config = dict(
    parallel_block=False,
    init_std_up=0.0173,
    init_std_down=0.00388,
    final_lr_fraction=0.05,
    dataset='wikipedia_en',
)
MLP neurons of a small language model. Each row is named by its layer, matrix (up: input weights) and neuron, and shows model dimensions 48-303. Each number is 500 + 25 x the weight over its row's rms, rounded and kept within 0 to 999. Numbers have three digits each.
After each neuron's rows, "fires on" lists the tokens most often at its 100 highest values on Wikipedia text that the model never trained on. A number after a token or word is its count.

L7.up1473:503557511507488495504473513509531499524500486502450512485459547499446488502550502514495490504474501494516473508508446490536501509513515508498503523504537450503524530502499493512547535495518492485495494452492528474478515492523464521503434506513512495423500481499470506522518463510463457508490526515491463509481507459496483478473469492470520495476504470496533536506491473497464501482480512520513494491461483549546535520499455503497499509499483506496506501467487500503473548479540520503468486530537499508500506458494505532500506466427522507477483498501511497496525486513486525509476512452509515489523485483474521480504477511492509465488454500499506548497513481526478515494457482480496515538514483510500528497510476524526512519503505546536534497511482482428476542447498554
fires on: " " 35, "–" 13, "st" 4

L7.up562:522509492492466554521487506544468543484507499496521485474459485520489461532488516502534536504518457515508503498515511478467500517455481496470514498547518502515501477536526476540508539520465515497469515495476509474459513513510477484471458495477506525513523521473506502511480513505495494461498504512536531501493521516510528510469560495492497524516501549507494478510500437513463501532464541507519554489477515522482524505493492527508423488512503543474496452509520557504489540500497456467511538495488549498539488503488499527477472536427502484473464502500545526524527477441536491522469477491522481467480504520516454507505464458523459504535463505529494513502517476513495512525508483482500484514508495487503509481532485518501494485476474482585442516516488480510446511505490542
fires on: " P" 14, " " 14, " (" 13, " p" 12, "p" 10, " t" 6

L5.up659:525512513481490462463507496493513535473465483536491490502509537485516488451506489527472514508511477558506498520506468471473444464480499471534493493506536549553473505503515448504479473484535533512482486486472492477463487525492470513511500496483518488490530511474529523431507513536506486473519487540483537491484507508503490557523537487472468505526537499518499506524530479491471479481506483513516471467541508536525541532504499543540518490474527508460498494534495501521449530509504507499521498492470493511511457500503471472465487513468489519508515518483542501515457498470508502535500509464555510475474475500458494474461484521498492483488544528496507503499476475510529454522485506499496537486474477518553510492490455505438511485516491497455480478472531516491465467476478489
fires on: "," 75, " (" 9, " [" 5

L2.up1495:522490479519515496486474464509488494474505505526517533519486497523508482518469515468479500470519503535471495494481544502503541457502523474502526520509517503502521528494530477535545498490446478556517483498465518505479474526527467506520506542497484493490488508509509449497491505536533549477489456533510467446520494527512516439504488454492480467433490469509507476472540505498525471489489537568500459517477507520495518509499484537454474496524507504496502499486502490512501495555487512469498500516524512538495496504510528476506502483471526487460484478477504445461494491511538510522456486475502531501476489523489492579475526461488505488465500507476524477518501495515510475455522511485503512458543457512540523427551496488530472504520503487503479442513490475492474515493519513
fires on: "–" 32, " G" 11, "@" 9, " of" 6, "ts" 5, " vs" 4

L2.up1034:509527540515492510508490481482539493507538476510492464546456519509550540524505478494413504491521520490489467472520529503490500557539445485497529474511505482511531533475513467482508531501509500492505508503494499520496545479524485521507486513485519536469497467508488504546509462485519547495521483501460491511522517488484526512477504509490512501487511493492548488501513454493482453503512544496464476479464479463483476542542479520485506530504499495486471528485478521494467504525505498503496504462511484484488468494584485483516524485498490486517465543497523469466465520523512532472501498493514428511482493500501483523512536519483511497488497492486451490487486503486493480504506546494503485504497551460532511487505550486525522497477518505511528501518486489501478521500580500
fires on: " sp" 35, " s" 31, "ummer" 7, "all" 7, "est" 6

L2.up1016:515468498441538425499490507508474501469496481517501513495499535484520432475498472479505502499518476535543505516535470456489530481502484529476473537487558517527519518493494520521496502520531541561468482469497490449466454530486493560511493476520466522511463455518526501504505483509511515498487457529488518484537500546490475528502534462474483475492492512528539501496500510504498456494494517508467519513480514547501492529545485520538522533489530503496512507511515526526471518519524490501471448505495485542510501506483496482486495502473493515477456500517573460491544500504510468455510482438523511499535550498487477489487511507481511548481491473492511478462516533494510533523461476486503504518491520499489521531512518483481523552534470537492540474493463516502475535502491483
fires on: "\"" 32, " |" 18, " /" 8, ")" 7, " (" 6, ":" 5

L2.up268:489512467519522482501509435487520503502491500512487461499496493490493470522511518492479478497495497538545483470470494472498546495532443534538479511498495511509502515526544477502517501494519548496526450493505496556489461503547498508541516500528506546514517517528459489525492495517467495482499530502504515502524530552477542478513495504506507436522502519493484474549511453468506473492480529517493478504465494532466507464528523526495512437508515485485493485442465484526528468497494468519532525471528461513504463534499475470472494477465466471503502509493507490490484445486488505486508463524538486464497461528480493469527499514498500508524509525454504478476495517545491522472467546508481553500486503524521476522454483474530528527528515504507504494476532492511476484461465505
fires on: " de" 31, "e" 17, "es" 10, " des" 8, "'" 6, " du" 5

L5.up1025:523507483488506493505495521519516488521516478469496528537495493513514471520478473527503516477548526505505496487471533530502498528504522517502498489518459560505470534467518449512491492499494502501511467507487543456522444474531457500519501526469487506444464500494517555556498501552479451459465453490478493522492457514516456517485507469498488480474514465496528470525508494506518452483479483525502483489515458523519469504462496476510482489502488552446496499575462512515485522520533496504560488523489492517488490495513460495538522481473452519503499474523549511524481483467491523535475493478515503452533501497452475486485512499499489496488481519534529516470545502470502480496494529544552503511558487485486496508527494521491485520535490501480523467457506455524456539479500472
fires on: " Gu" 20, " (" 12, " A" 10, " qu" 9, "allen" 6

L2.up730:521546491520477475507506485511506484489465509519518480525462491518506547495532485474488482462500473508502504502536516492483511495523471520492523544506501483516480512454524501518529500520497535494485507510479487533456499532489512492510501537492493497506536515477514469459527557503494505505484480523519502468525527518474508476491469440472474496516522481532487512488509459519520509483540513477487478475486522490510485538523526519512528487516461503487520484483476526485532521548513449506520519501499519505489496503503490461507550506496531516472478500496457495527484466517507528474487492398477449458483501492474508525475477482470495552451509520498516546522506483518509506534502484450493484473519507496536484457503482510480533473527535496529472510461481484511479521546530487
fires on: " +" 34, ":" 15, " and" 14, " /" 7, " −" 5

L5.up617:470477511529571471492465499512540463515527508497542500500458543483532517494498481496514511500528530496476480492538544475516472522508489473483491493483522470489486521499542527507516538467489501498529483516490488528501497505518490548542515516487517498493527467560458451553525494517501473473497460493473499519522476511485505492496526465502457482467519463479480510502514504510510473515521488468492518480500489520501509565504494506516473453457482504551476522537466471519500490477531522506524516488514564508543506466532506500487507487489509497486466454511513488464482455512500472487495548465533482462527462504448503493509447475484473523467525490478494505480468493490486467539490553503565501495499509467496513501524497492463531507552470535453437487489471498452476517473502523
fires on: "us" 13, "un" 11, " elect" 10, " K" 6, " Ch" 6, "as" 5

L5.up1120:489516463510486461504493469450550458532461519518541469507505499490519504479451480518513450510498562532509456498506509486434525499529491492525537478490507482520486522444513455483487506480528477509492510464505524545498503484505500509556488476505503515481503481505558484488498552517520553550519527488481500485494477506493524513489452487515457447504517438510512511491484470539465510482492512523474490492471474548475514486503492502456484520510466455509487488501495513553454510520511480462483504480507557503507485518571481490499509495489528462522460457458496508500516487497492539468491438487477509485503482543497497513486500478475533490526508510529513511527536489490478495504505535496501500501495495501494530494513459550506520505490456506482492494509532495476469519446499562
fires on: " of" 20, "ave" 8, "en" 8, "ound" 7, " de" 6, "art" 5

L5.up458:520494504474510494496525520540586487532531492497491487516434490491560495498544509512517515535479529504521490481516517503472590520506486496509503475480505498530479498473512472498555484495547490490507498474464511455523507491472513499499523500516465509477492474505513525519514508509531525494493506501521542531462466505516509535487465476527517487500519481492474526520526454478534508471442491494491510462483486498512524506551492512481456476473492536512489474531493535510487521508479517549505493504515508507509515477501465470559480494483462506473502524544498476484489429517557467517485503513501465449507462490510495497492479491476457475524474480497510526478482495490498502571498538497500523528495524469510509496545535491496521455499515499542459507477476508481478494499502501
fires on: " " 32, "p" 9, " exp" 6, "0" 6, "9" 4, " |\n" 4

L5.up418:511536555506472472529562489509511517491468523497483514525476503472559513490499486455522495496488517496479517498508533550487529515473504485501568501454504511478570554522513452538515439477488542515515506484491535523487489561501461524510499493489526532518464518495507511480501499520514549506537453544510495512507527484452518504492508507494475482532526458492494473503545497504438522491519498513456498516462498520522546530480512517514419512475484482534491507505489520452494494518486486477477519471476526458521488468493483495496510482482528510491471460481480530470504467488498509478461515504503487480469476506487521507478532470472497449453515554495495506502474520509502497510497512446527507484509488467536475489516498473511517497497509480494527474489496478456472537460516559
fires on: "-" 28, "201" 15, " March" 9, "th" 6, " May" 5

L5.up226:513563449472504536574522437556474524501519497498532455516492498495540504519502487516507506534513507458487455488464526517463492495490483495467501490489519473521485492500508488516499539488497469552514490498467528497513515516519487482477540533487499532481494483447463500533500533536475494455539488535529513508528524455481502468524448512484509523477514482474473458502501533513492529464435523501457494494509461434483513478497476493481512501509468513501492502469466527470489540484478473513530497490490502489507492516484539450500510498492516435489499511544536480463502487510507477493483521492558491524499461508491508493491478520468454484498485497466528535444485461503505509523495486500544507506490509508505516465507521498476483435497531503501511486491514481545493474508433494
fires on: " L" 37, "l" 10, "Career" 6, "g" 5, "ol" 4, "," 4

L2.up1157:511525486500501497516503507472520483539482498516465498552495533512523499471471492487446486504535506499491478437481501486499481515492455499502511452511529484488506522478505497505498528454521496507499454486496535462505485525514481531483454484521499531509502484499510488457487496507506510520528538441503496496495479462482538508473533489529505458499521527523485485515529484516500478492482454522485440526467486515527533555494486497474457486521456527526538541532497509523485483495452522509472514528519494534501497510510528493492478478495524494522508486510510510469504501502522499506509486513483495499461509545452509504549497503466519467496503507545518467484504511496461534460493519479509515491520501486547507486505496479519463484448518458488487531484518467476487489447492545
fires on: "-c" 14, ".C" 10, "." 9, " Inc" 9, "ec" 9, "/" 6

L2.up481:519517465471524507490504508508493508456506474525525563489483479472495480548484454485500479496509498527498502484514489484514514485542486490477511553476515536512526494486509482519469528470495537530512493441488494498501474524481483494524493459498490480500481549529494463510518522513482516507499470540483450521487472554553481494505527489508496497483547485510522440511484502479467510451515493520478531476491524552497478475502519546496485523490512479509465467451479508501487512508537499514508488476505465498516511510492479494501539503475521484437465523527489515473545445543491491506528471469536430489536505504488484497464520556490519500516484500504476492524535475524495471535465516494491484501508523518495511479497534525510543470489494528533519413493465479482463539518498468
fires on: ":" 16, " (" 12, " of" 10, ")" 8, " station" 6, " –" 5

L5.up1096:527509489516475481474482508515527481494510497516536510501493485537524464483502487482509541482485461466516480502525495561459518510513501542464508495539550533524517519437520533536495473518516499558486490511492508510471498506537518472473512526444486534465470512470509502533513531543505484430491495504490461465497516529519515484516540480517505456510547514542496487480516452520433496475466504525489490517488494537479454540466508493520513466507473513480510498461497485498509507473522504456500484488473502510516484454530492476500518509478475474471485521499453530514477540472515528458500473510478497490490465478460480507500504519477500528511475493495480494449522486481535528495544494505519502516579498491505472541538508528544472507473538528520469491491495485486486495499511514
fires on: " (" 33, " " 24

L5.up655:488515510522526490475472479527482502489548488534489480540432531511547497488532511493517477505520487541499503520444490510511502476522467482476510512504537471482490540465509491481493471484483487480495496505453535475500531508520514511509520500537470553505472525471522501486497524471493489481508501535472512505504476559472550519518519476479470506460496459491478479483535481472482481509491534528493540485482541498500500512472471493498507480514478501454538524473504499479458475532515511446514534466502510476505480472460504451478512537476506479447495464500515480495526481475513491492508500487513522477494490547465481501461525496501488475483463505519478477481499518481529497507553526472498471506500483527515519495482522510491567509504467487575518484505524526485489544513480545
fires on: "." 26, "|" 20, "-" 12, " of" 10, " J" 5, "r" 4

L2.up1063:507526471497476484497486513523550498521501501540482490543482569491520472479536534496492520523497511489481483487517530472507493518494488506489494501478520549547465500499531511481481516482505534502521506483474504554488522461536497503492521517539517522510459502519474513504532504508528542465546520509479520520526490472461514472500513481530479531526517463492460526542519520507535479488495482521418529539476467488466487495471488506455507490452498512546492512461507561491494533485507476515530500500511511500485479522557477510492487484445544489518518484471516500499481505556506536461475502461501477530474476499482494530522494529463501523481491499461475493481497475498540494491519544480574514506498500520536487498535481518512533476488499502479485516460465487498493533460526509
fires on: "us" 16, "ph" 12, "ys" 9, "ris" 9, "as" 9, "les" 7

L5.up639:521495483508483448470513512546548512487440523487511460505507493509501484504508509514462552430513479544520479505493521506452471479513496489497522503454529523553479526500508445541510472521521494521475487527471502514472464492511451513528479537482531496496514584465532520534511487486481483462489515518486497500488545513518492502527482507495441449510527529517521535550519504493517461467501544540494540505504491519519497521488504515495495459495452511500455484476492497485500516562499500519518466511491489523484494493489467480495534503470469498550460506519485475500467479455518514473503499521519508506496539486514447510476492467518491488507500518540481525443454464489503509557457494476526484504509506520539510474496516520461509505495529483492503494494499531477435492488461491
fires on: "," 42, " (" 17, ";" 12, ":" 9, " |" 7

L7.up493:505504489525518556511508504499522511516485497485454501502508543482497459496486532456538501491504507478511488502508518519451522516488481456487518521554520489531524533448510457547557531481484474535491472501480512470438496497513483498517478531545487491473487516519470496495478505526526548511514500480541457485506494512492515494495497501517492449548499491518512456483513486508495534491508490501524537481498481567532490529469482513527500484491485479510499494498492537500502502503455445549540455501498519479534531519506482461490497484471499450468522493473488488508477507505524521507532472467471503461491468481488496501488454487532455486501438504504499497486490482529508480534517475489532485511504445516498534458487469510442450451558507490504464500512496533495462484489495515
fires on: "," 30, " New" 12, " in" 12, " of" 12, " to" 8, ":" 8

L2.up254:498521505506543525508491514548499515515516485493489522519494527505503469512527507475512514444525453478511496508512499446509524513506488472524512528527486529535472514485515482491506494479509498502543493456479516497465477471525478494464515523540505541535516528438516510516516483499491534483493476504541513520514542542523524497499530483489492535502527483500438492548496465513520473465493532490496553511413517526471493447500459523515460507509525511471487513514490488534507502533487474474568506505530539523548493500527491503507512485438519502471485508503529502486494481520531464493513483535535477460517486504469504530546479553496455497531475550491477489509453503548512485526491493499485511510500481508468491472497499519529477529501516537517512482476486486457484493499516506
fires on: " " 66, "p" 18, " prop" 5, "am" 4

L5.up33:502504501513489488535459481535511500524454473487501452487493475467543457478493545497498495489525517539503506489482473502457521494521497467500511534486524474494537519473517477503522520494582489520428496483495523495485490519534483486494519536480488498447505510522537484506524505466519502500525510494536472490504489516507523488522499509528490511545528476509569487490510464469455507471463537511492510469502465559514499506464473471493515518516476515498491483512461535545507500502517477507520482490531504502520529538485434467476516503487449455484519437488516514498471482475498504486509509478495465515480483517512510516441554514499470480515482525492519501494548451496539504457487465458496504511517529514501524487480495486487534498519514495494476468502528517486465485509476508
fires on: " H" 27, " of" 13, " Br" 6, "ham" 6, " New" 5

L7.up1203:515527493487515539477517486497525484527504505474492485502435506506473501521454537475475510511492509546497488443446487497481533539501511509505472479521487492466510521502520509500496499518475516512499495457480467495460492525548437480493510522477503497498490505538504498488486481472521520456508547473505463512478449515518495531497490472534496427461548482468513538510513512483498476475512557493493500486500526508496505493494493524511478507509512492481485529506501490459442525519471504543527491534501527459512536526493503495507484482467482471495511450502560531494546482453468516486458484509543474519565529490484507475532488515494493531494476509559507466483535494486510504454492525497544547478468498523529505507519552534516518493479530517499529509508509481465519555502479499
fires on: " " 40, "–" 13, " p" 5, "-" 4, "199" 4

L2.up1010:483508426484493529507452485483479501486474475494498529539482474518525523498488503527466549492489486511502449468498458504538493485521489489463477513476514487497549528499499481536520473485513506519497520491485505512490537540480506488523514483423549502509504464513500461506487537523473491484515475536486473500500488480521498488466486516497501487516513489498497504493515527507519468511479507532508493506497522508486517547496464554473490486548498508490448475481538503507508528512523521512484487493498534533512454528505503475539501515481518466454484497491466520497483485482502444481483479528576525443476490553494491508529501528475536498456501463488505510504564521505529497479544530482501517500534490506489524520472491535479494529466509506496509434451480500510502529463500531
fires on: "ion" 27, " |" 22, "ely" 6, "ual" 6, "ional" 5

L2.up20:465517510534475510510493488501505511518527494520506521539463486487491559486538511496474499481512529496510500461510516459471527500448517568527527530533508501534486528484520534507477494459491532462473522468491535559453499481532491494495415557514542523503530525494469477511490533481494512507586536491536506457503481503503511446522502480471487481506485488502488505545521539515479502482516510507489521490449502494486537499504515486498513499526449511549541521467500510496496479456509511530498527464541509500492470468473488500489514478505577499530513508472506482496456505519563490535455479536468497509507454519484516483495491501501520486523497501493526475476494464505472512481488479520522509555489488501522530439479515485499475484504494519490465523495521489492474469493451501
fires on: " of" 36, " and" 17, "s" 7, "," 4, "/" 4

L2.up255:480502511525463483479463471538516502544527467503505476502503488486491471501509489508492514516501503557558506491460507467485473506495497515518482530452546431552479495489491532525525463461519524484454490493461503461501485492511502549553508508499492476481510471504523520529492517517482504483467488511488508527505503484469511511513473507537491488552477490521515501496524500520484453487487490490505540526528498508500512496536510533476486518507484530508496467463474493498517518474469519449512527509494476539501471550490505531497481519497454494511489476453555499445462500478522530514506477515525489528537498471495474502518502493494481473515478419510511549450489473481520513524471488470532459531518494473522508465513484461521509534545549498519543482492479511523416508517473501
fires on: " |" 41, " United" 24, "|" 23, ":" 11

L2.up746:471503439564509527486493497493516492511471456513479503499495533496523471488517505479498465474534494555473491445520509482476480513507486505504521552515495500486527497504520494525511526485544499516505464511492524542474492493508483483547487517509494490516522497506460491503489502520505519520530527471506505470485504525476525473515522481521482494473512476496496469516501498512506515460453471531511497518503522514479525440472501505486459445457505502546543466453513526548517499520487521557518501495542480509540547501516490465509521495476509502523541469497523457512466481544533491474484491482495422457517458496529516445545456487456532534484497511516512479521509465502499498469483482482514531477491505530551513519465508511568477482499523468538450456501464494490478518478479486
fires on: " of" 36, " de" 16, " San" 14, "e" 8, "own" 5, "re" 4

L2.up441:520535489525533435468517529488475533540493488537493538558463515508519499516515464450428493485516499484520506489505492505488543532502508457458470562527514505504471529476562507505524491441507505488516499458482550478496523515462479541529467468505483484525522454540513485504492504499506510513507511511495520517506477461512529510516533516518491518518490496536470478484520481493502449479527474524452500506486447504518500529483508555497487525485517545492479497504496508551452532496466506487506522507476477514516497494530444469523540482474546480490513476542516486478465482500526513505518452496497517497495490491461508539470515510484489451512493488453516462504499493487483527470462509498511512496545489469532577463533489523520509491448508500541486488482511488508484541487501519
fires on: "t" 17, ":" 16, " not" 9, "tt" 8, "):" 7

L2.up457:514515473542557508493482483545513497479512485514528526537478498487544490494551521441451487508544545514518498433511476516493499476512501497488515501499498481498468525530506491515514494469484488505482516499490541513487522542520515477506450540503499548537526499527509521476490526484477530508551536501490520484518474478472534469491484495497502505426470465513488546489536505490467484508502487546467452529470490544505530535470471505501501459522465509472541515476513492486489473469504483491536524475488498522464474479486515446506467488495542433506499491513473487486490463473506529509527493532506513434470523538486503519517518496501508481514488505499510449493522489524479519462504474473512544505506447497495514486483485486532505498496531502526485503475489500471482493452494545
fires on: "/" 42, " of" 28, "." 8, "w" 6, "–" 4

L5.up632:538515511503452490490482508456484549531524494510500511525504491504517504530472479469470502464512485534506458519465453535472485511475539508477517477505540529517498529467512506517487455525514493510470511471457515456480520546518467494532502513475503495512469562483505486522471507493490466476469501503484532464523524473522492552521526510483512518492490529489469531512517473528526471487503550518471469513474558535536504551457493492529509504475494511505499470505512515484502511509480511450507490492504458534489493502485496456504510509491464503480470542518494473521497497469503518514488511466521509481475512527494477518499518506538526481497503505512513524457477505509540545515490510495492490501513511496527475503476464536448444498496540517472500469496545510515474485483452502
fires on: " (" 24, "," 21, " was" 15, " -" 7, " " 7, " to" 7

L2.up1258:520532499487517483480479503488493475491518499527509474509482463487563479544514471448473506478503525478459498500510494502520506486517510533494527514512486495487509530465501477484503535516505515504511496460457505450492487499528519472491456534550466501460505524435489494551532577490531486515497479547489476485519491502502492468492520466490503507546535486510519491531502521488516489447490527482459507502385508537498461519476471526524531484540464521508462492496511493494489492457452516520506487480493553483509535494532512507513511479510525488487507487489502482507510480487501516472519496493485424477449502468517492518483534525492485533531480495535465525437507521493473473539487483467525482524538499507489508461537510506542516494480491541522536448438535502507493489461519531
fires on: " " 48, "," 32, " of" 7

L2.up609:522543528530514522478487485456491496476466475486521508513486496543489525540525492483478506469521541484479490477526495528527536487525525463457523472507475567506500509474503480510458487526487514507493528475488481508501464544491489497519478537477516547469524480512515502497500575518514530509476512498507495466491517495493502451504536464513493507450491461503477490493520462461528495483494498495486470492534529485554489522513455525462476522499521490492498519525511538458505502558523514475500546527474485483471491494504517499462459505496520485485518481519489479498497494520489507513484488514504469496494533524554495549475476500475507518499472485453500494510458515508555519473516544487538497479519507457510484482501441466510520499488535496509496471516495462479497493539506503
fires on: " ph" 15, "y" 14, "ry" 9, " ch" 8, " −" 6

L2.up694:528502464509497492503437478475496522480480499520538483521514520527510491517510514492494529471491517497492492428568499489537521510509471500484530492459482468522507536459515506547469512502486528494486473485498497540509498533513508492570485475511548530501485485501522469531473569521447500539496517536495518460513499470500504477478481489489504491471466506505511525514531538503519494505494509520450480524500487529515524484482458523510496471492523516464497542520503509518497501501492512545460524519493519543480518506482505452494504481471521487495516468501442508464453515474496469490455467515519485499498463532478499464534468524494532509489526480500509526485521516488505538448493511480528518486533484449495493536493428537511448542490464497528475469491524485504449530515518527
fires on: "ly" 36, "'" 15, "ry" 10, "ann" 5, "y" 5, "ft" 4

L5.up1138:485509478532502517521497522477470513522475488506474542548500503532532495479540489494513506487504523491479493489516507501524500495510521474505526547542500484516524489507522474500516508481523497553496469452462493464475492487470477505497514515554515534468528484508499491463504480527554588511501481497497505494486485488545502535506512500474463522531515449479478478494523538488517526490503487505498552501457516529513499520481520502552466464496449505460557450483512525467470463540506496553525504521457521499505512452533511502501480464484510466509499486491476459508497474497525505518534523487490542492499495495474501481544460514534487522516472519528516495475472504508546455503481515438514488506484505500486475497465512509506505471487538492439504512485493464505481485452510498
fires on: "R" 18, " of" 14, "199" 9, "198" 7, " R" 7

L2.up848:479517480527488472473476476455464494513478495494465457507506494537504453491508495509493532481509517557519480485462531515482517492490498471514460481473525502506507514525495497515510491480512502513528490501461521491469535492524506500514493500444480509510489497524483493532526504511472511476448478478483535503494486458523479491499545514519472491485507514497565529495499531491529453513522503510520517478500466561523505497466462545496511493515481508467448521503506471503502527563482507481510496524484488543490490545477509468522486507499468513503475497516506513465501508478498472532525500531549486475456522481510479475492493483492475496482468457510507546487457463513481536504512548455521525465505447510497582481498521506517464458489523453501531469487538511492429530497487531
fires on: " |" 42, ":" 10, "2" 4

L2.up478:536553504490484479471495511495484495480480484572538472513466470503487542515523439460498485505517468489524513532477490514507518528500503546484483535516496434510479527480508462507514529441526541506453478464473544521482480485482487509490453516530529523508498522512457480524554551533467512483533456554512457504535492494497517457506486461509486483501542461529455481485506474531489492497544487543469495542485499500497485479540507521476520519501521474509505535471496524469499478498528527479498488484502486478510513454483478497494498488489530525519504480534474499501466492502518509506470513493522480513498504481506517495462531508465504494479497520487491508491475498519498489503508527479517479468482505496524500463510511472530520517436496510548498460503450488478495508512495512
fires on: "th" 34, ":" 27, "st" 5

L5.up69:484494513506520511488470492486501489528471471462519480512484500525489432530534491508461490498557468493534500499503427501491493513528517489482496517482501495474544507501527495527519474507537495434508491476500495526469471524494439495473515512479501541462466502495534503511509565553479518503519457522557513564499522450496544469555459501531509474494513538521520495508504524480474507504437508568476486508512482511526496478493506484488462505529480503500503442493485514518504497501487502527482519530496503522531515495527524492489479489458546496475516512460518513470508498480503469507488487507537467522514474498496499497501522528527492503518511540513491543489475520498520481439497495478476551490486506510500492497457468439486483551470522519474486507480492487567506527518461540
fires on: " N" 34, "ol" 7, "ill" 6, " Ol" 5, " John" 4, " n" 4

L2.up503:495514476498517481533487516530513517569536463512446507505495502488514448500545511478468527476538476488541478464504512475471496497548491483522460470537537495503515503511498524513487502467519500499450501497490529509483480491534482530497463500492461484479450498523491466481462492511519567482506489474510550487499525534528533512502480514506501457518515554540493524520491507521445509459494485582459530490493513557513507473470498501486525489494490487479514515514521467531506500528525519528503546512473525512553506515499541481491533515492556463496444483459483459515527481422506496480549472513520483506498500519487493461502490459499482479533496463469478508499504493495548482496475515493495530527499503497477504498495523508483478453492485476496480514494451503491424498474474504
fires on: " in" 52, " for" 21, " of" 7, " on" 6, " (" 6, " to" 5

L5.up73:517473493472458503504522466512538523526502507537495538503493515487540483493508502471443518445522485501522461520505532489497525473504503479510492542490491545486449489472507411508472515526493492495501509462476515481453535543526462533541498524492496481510492524466498513469493489506514519463511495527502519474526509504488499486513505457527498479481505517491446501517528460543503463516462489525495454475488506539518473538452523493519486434478527503480484481520525503492513534497481518517544476498477517486486466462518485488513524485487487500487497528466504472498495523475517519527484556491518533495488515486479459458478526499501483456531517478536517506460457471546505529512479489504513552450490442479514511462506450491471472470512517518486469449483489490485501504507489489
fires on: "," 92

L2.up1367:509489514517472496554484506507527501535458508489523555498522535504565518497471502482468528511509495453529478503492519464532472471466525488447525502515494512510432506450506477510509509474507486555464511498489505523487509514520464514492476529479508536484491522484536511487504541544513555476540531501486480510479513489540490470503507482528495491530511484548516504518505454513513460457453521533511485498447533523539510525550498520475513505528464507471484512486514515536549475503489503497497493512470491505505465478518507509486554500488483504491468504459489463490504488464563555511452485512554510451484498480502502492495500478507478474484502486474510483469501493537505505490495541475508528489534482491510488493503494487507492493512498519510482488483541522483472475469464516
fires on: "," 89, " called" 4

L2.up723:517511498504529481513521507523535512535521454530484492523495482510496514522510478522496501477486494546502520527538450509535496493457507488518507513525510507542531488512510531528520470459516512511516489444483507461488494470514481506501448499532554519535537457462513450526469527530550535497475417492498476500487563499499545504512494515482485510531509507490479459510498505511501477529518478527464564509502490498543496475462480491549456523481468509456497485466473514524493517511477484477500540490450506451581520496469500510526448463451550485453488483490494509501508503489508481498493502520502491488497545495496478492565492510472452486534519487516453514500456495481517485477498525493515517522520517500497501493513447534486489547460500482494524459493495508486439492493494515
fires on: " inter" 22, " Department" 12, "202" 10, " Institute" 7, " fund" 6, " Commission" 5

L5.up328:511522533504503515481490503439446471497519491498477486500502505482526515537467482433474524463470531482471450536482530487498530513515524457503481468435504526479525541543484493524575488500482535427502495537461484489439494457538517490499466546508485515507499503522522489497507491487464505472482545467521491504501515533504508494507486495520507507509529531510544513504502514530507475511519536517462517528520518487534510490490455537509491457471500522497510517484508484489514495538506508522488485486550525455539465507503504492516531490500509504498467505490483478489505495481513515482515502460483534493511483484508483533456453490515478524503474514513479485499481507528498443516496518484478486518522477508487549486500468513460479516563518494491498480557498509495453504506497508
fires on: ":" 14, " was" 9, " from" 9, " at" 7, " is" 6, " Total" 5

L2.up579:528517499494518493511491514514548507570507452498498533524432504482456488513523478487499463494551506533563495452505481473449502504520431535504475509507503523496540558490507473500504480497487519465530487483495511521460496519509480534493453491513496517502488520475466521468531515524506502504524507477509507491488490500564512508513480529468465498518519510533518501497516513479474481452520479522461503509505528496486496498482506491502517528541473470457558502499480473499518459522515483488518513478542492490486505481536436468513525487480535493484507504524554484515508454501469491545509431504548524482473505473498506493455494478524507466513500519526442473483483527537496481489489527495486517525517508509510515497448497473480529501462469524480512494476529515505480508505489538
fires on: "-" 27, " on" 9, "°N" 7, "–" 6, " al" 6, " (" 6

L2.up1184:504524490511502495494501520556489492495530502529469517540499501521504490488477509470458472481539504481484461464482519524494540490496518454488461471520487506499521489511520484538521470495505495542541518503487505498466512515505512474501515542488529488518486478531478441532533499495487517448484499499479503529510511514476492468495470480474507481494473483518477541519533477520534495507463520497491483489509484474468541535489499514526481485523524510520486536508467499550453484519505521517474502501492513516491490487509543484489524499473516488477478493496470477496507508532501503511484515495543474429480486486503486547548478477479549527489489493475536528532481505496521476480529521481503509465562503496502511461529485486503485502488532467537460509475492515475513485483501556
fires on: " |" 35, "es" 9, " Ad" 7, "ual" 5, "d" 5, " P" 4

L7.up771:466520510551477527505470509520503476488506490515478496517500505483481490494481486455443538489460489519484475496502475465502500516484503513479517487517498538485467540508515441514484489489512485480484492467491495463506527494486458537530503514495510528442511501535517495522494505495530481494519495534554507510483471516501454499504483460510490514480549465518472512538494502489513502467509502505481497456524524487473513540466484521512488515484503515559449559501488524475496509489529506470500487476504505454496493516531566471511523451450522471519505473527503480511509493513534543474467464461482522516494538457473487468493498506452496484488456468503458510517549553514522540474512472482485538503483445486499537484471487505521510475508517460532513488507515462474483547472466495
fires on: " " 42, "–" 14, ":" 6, "rol" 6

L7.up1053:513591547505487493491544495532519466488536484500492514490501483508559504531546497462491515464571551526507513525507505502490514480494497478535494545471529512472495516508494483511461520488453516524465481470439533533450512514511528530504493566515471478491514500478514516520529496493501517491498509531517455524528506490454498501535523490523496486534486509510456485484513452544542469488507543492505500489502482517537506548515476535541468459523490519502515485496488534482483545487469516487499476504500489472515531503485481476502484480504521435501520528524503513503526482514502452558529519500489512520496461482498462469468518488521501463512466520479474516447453463529519525489476481454494494497509458450485486463513484475501485464499483496469507539509483543511488474480494524
fires on: "," 75, " that" 14